Part of a small language model's weights: tied embeddings, 6708 steps.
MLP neurons of a small language model. Each row is named by its layer, matrix (down: output weights) and neuron, and shows model dimensions 64-159. Each number is 50 + 10 x the weight over its row's rms, rounded and kept within 0 to 99.
After each neuron's rows, "fires before" lists the tokens most often just after its 100 highest values on Wikipedia text that the model never trained on. A number after a token or word is its count.

L9.down102:62 56 37 38 60 58 59 62 60 73 64 42 63 51 77 48 35 67 46 51 49 70 45 43 55 47 44 49 30 57 55 50 65 40 50 55 35 42 77 39 57 54 57 55 50 43 61 58 57 45 38 51 52 45 27 51 51 53 35 51 49 64 49 44 42 33 33 43 70 38 65 37 40 47 38 46 43 63 45 67 39 70 61 44 55 67 36 47 58 65 51 33 58 44 51 64
fires before: ")" 19, "T" 12, "4" 9, "3" 6, "l" 4, "\n" 4

L9.down389:45 70 57 48 57 30 51 45 45 42 36 48 50 51 27 65 50 76 62 47 32 66 44 40 47 40 55 44 53 41 38 52 51 36 58 84 34 59 46 41 51 46 52 42 53 60 54 53 52 51 55 34 64 62 48 55 37 38 46 50 34 46 61 64 42 30 73 45 55 49 55 32 69 55 43 45 58 51 46 45 40 46 64 69 33 56 52 40 33 66 65 51 37 50 56 53
fires before: " as" 40, " on" 13, " in" 7, " for" 4, "s" 4

L2.down229:49 51 34 43 62 43 67 60 54 56 71 59 57 42 45 56 55 54 56 48 43 78 51 42 43 45 63 56 47 76 58 41 55 40 59 55 55 69 49 37 70 60 60 48 53 39 43 48 50 25 47 40 48 51 53 35 36 48 56 57 35 59 64 55 61 40 52 42 41 62 50 64 44 56 39 60 65 48 52 48 41 56 40 53 50 47 40 43 62 45 60 61 47 51 52 47
fires before: "e" 14, " the" 11, "el" 10, "am" 8, "ch" 5, "ction" 5

L4.down556:56 74 44 51 61 63 41 50 33 50 46 41 43 62 56 40 37 47 43 49 33 42 75 54 43 53 58 62 63 63 46 47 55 54 56 41 45 49 54 54 60 42 50 50 49 58 43 42 51 26 39 36 39 44 53 70 41 46 55 47 45 55 55 46 56 42 52 36 49 55 58 56 43 53 37 40 60 49 43 60 54 33 61 53 39 50 59 67 52 63 44 57 46 57 70 72
fires before: "," 30, "." 14, ")" 8, " |" 7, ";" 5, "7" 4

L9.down57:48 65 49 63 48 57 53 55 63 58 51 64 40 45 38 53 68 49 50 62 36 54 48 59 35 47 29 53 52 62 37 52 59 38 47 60 62 49 64 42 58 68 47 51 51 34 55 54 39 47 28 50 55 62 58 50 27 49 48 33 51 59 55 36 80 69 34 42 52 51 41 38 48 40 64 45 58 48 50 50 48 43 52 37 51 56 20 38 55 17 35 46 48 45 56 63
fires before: "ine" 12, "id" 11, "inn" 10, " 4" 6, "an" 6, " 3" 5

L2.down322:56 41 51 42 54 51 51 45 51 48 43 50 47 64 43 33 59 54 55 48 52 47 54 33 71 48 46 40 58 46 45 40 57 51 49 29 33 50 28 45 39 63 47 49 45 44 61 52 50 48 45 48 45 58 41 58 43 37 34 49 38 51 50 46 73 60 54 58 53 48 50 57 33 71 57 56 27 47 61 55 63 44 46 59 51 57 42 69 39 53 49 68 56 54 50 57
fires before: "-" 56, "\n" 7, " U" 5

L3.down139:53 35 51 47 44 39 39 61 46 74 56 45 61 49 44 36 53 52 53 54 59 51 44 49 55 42 52 50 71 70 53 32 80 47 62 57 47 44 61 43 47 48 50 38 32 38 60 48 56 39 31 42 50 63 52 38 47 57 46 53 51 56 62 62 60 41 65 63 51 40 51 46 32 52 42 45 51 52 37 56 45 46 62 45 42 62 57 36 42 49 39 67 62 38 35 56
fires before: " |" 76

L9.down80:50 67 51 37 59 57 44 53 54 46 70 52 54 50 51 43 47 63 77 59 36 56 51 47 33 37 41 55 31 39 61 64 47 45 59 58 46 37 41 49 64 44 38 56 54 25 51 44 45 57 45 36 45 43 38 46 40 43 56 64 55 63 44 51 65 43 34 59 53 38 56 66 53 37 64 51 50 55 45 63 54 52 50 63 47 51 66 50 69 45 33 58 34 42 43 56
fires before: " |" 96

L7.down520:41 53 41 56 42 46 53 42 36 45 42 78 44 56 53 60 49 62 52 58 37 54 37 38 56 40 54 49 52 38 35 75 48 35 52 51 51 61 44 49 45 53 37 51 47 64 50 37 40 54 55 41 78 65 48 39 43 66 60 55 45 56 44 49 37 49 39 44 33 70 34 53 29 56 61 60 53 49 50 72 33 48 55 66 60 38 33 35 72 64 57 54 62 37 59 41
fires before: " |" 32, "." 12, " by" 11, ":" 6, "%" 5, "ec" 4

L7.down366:56 38 49 45 22 43 41 63 55 40 55 56 53 43 62 45 53 58 54 56 57 69 49 67 57 42 25 28 47 34 45 68 50 56 52 44 47 64 50 47 53 50 52 51 37 44 53 58 40 52 30 41 46 60 48 31 40 44 64 61 56 56 58 44 43 51 37 40 51 46 57 27 69 48 63 48 62 52 49 62 48 32 45 56 48 61 35 55 47 44 48 67 46 54 53 42
fires before: "\n" 87

L4.down524:34 35 43 25 36 47 42 54 38 56 55 62 42 40 46 51 59 51 40 53 38 36 53 52 42 47 60 64 41 56 52 58 37 62 51 62 37 57 53 60 58 54 46 43 44 53 61 64 52 40 55 48 50 27 49 50 37 57 52 79 51 55 60 64 59 54 61 50 53 25 50 40 33 72 72 49 62 67 56 44 50 48 69 39 51 46 43 56 51 61 55 37 46 41 38 77
fires before: "==" 23, "===" 9, "In" 8, "The" 6, "S" 6, "D" 5

L3.down443:53 75 39 60 65 38 52 43 53 54 27 50 52 57 60 38 62 43 64 41 42 55 58 57 56 54 49 29 52 45 50 58 52 37 50 51 50 54 58 51 60 58 48 37 63 59 51 49 55 60 37 58 50 47 62 53 55 49 38 55 46 44 36 43 56 52 51 41 69 50 36 42 49 60 54 33 65 46 50 54 52 48 46 43 67 42 65 48 53 54 53 66 44 45 54 54
fires before: " in" 13, " as" 12, " on" 9, " with" 8, " at" 4, " for" 4

L9.down444:38 51 51 56 63 57 59 53 45 41 68 52 37 61 64 47 55 58 48 44 46 62 34 69 50 48 43 55 48 41 31 56 42 52 47 54 60 48 55 45 57 50 59 52 45 53 43 63 59 47 52 57 36 60 49 33 44 41 53 62 50 45 39 56 52 55 57 35 30 38 63 62 55 37 56 58 39 47 41 52 32 48 51 57 55 35 42 48 36 34 31 34 38 45 47 52
fires before: " to" 19, " that" 16, "ite" 6, "it" 6, "ly" 5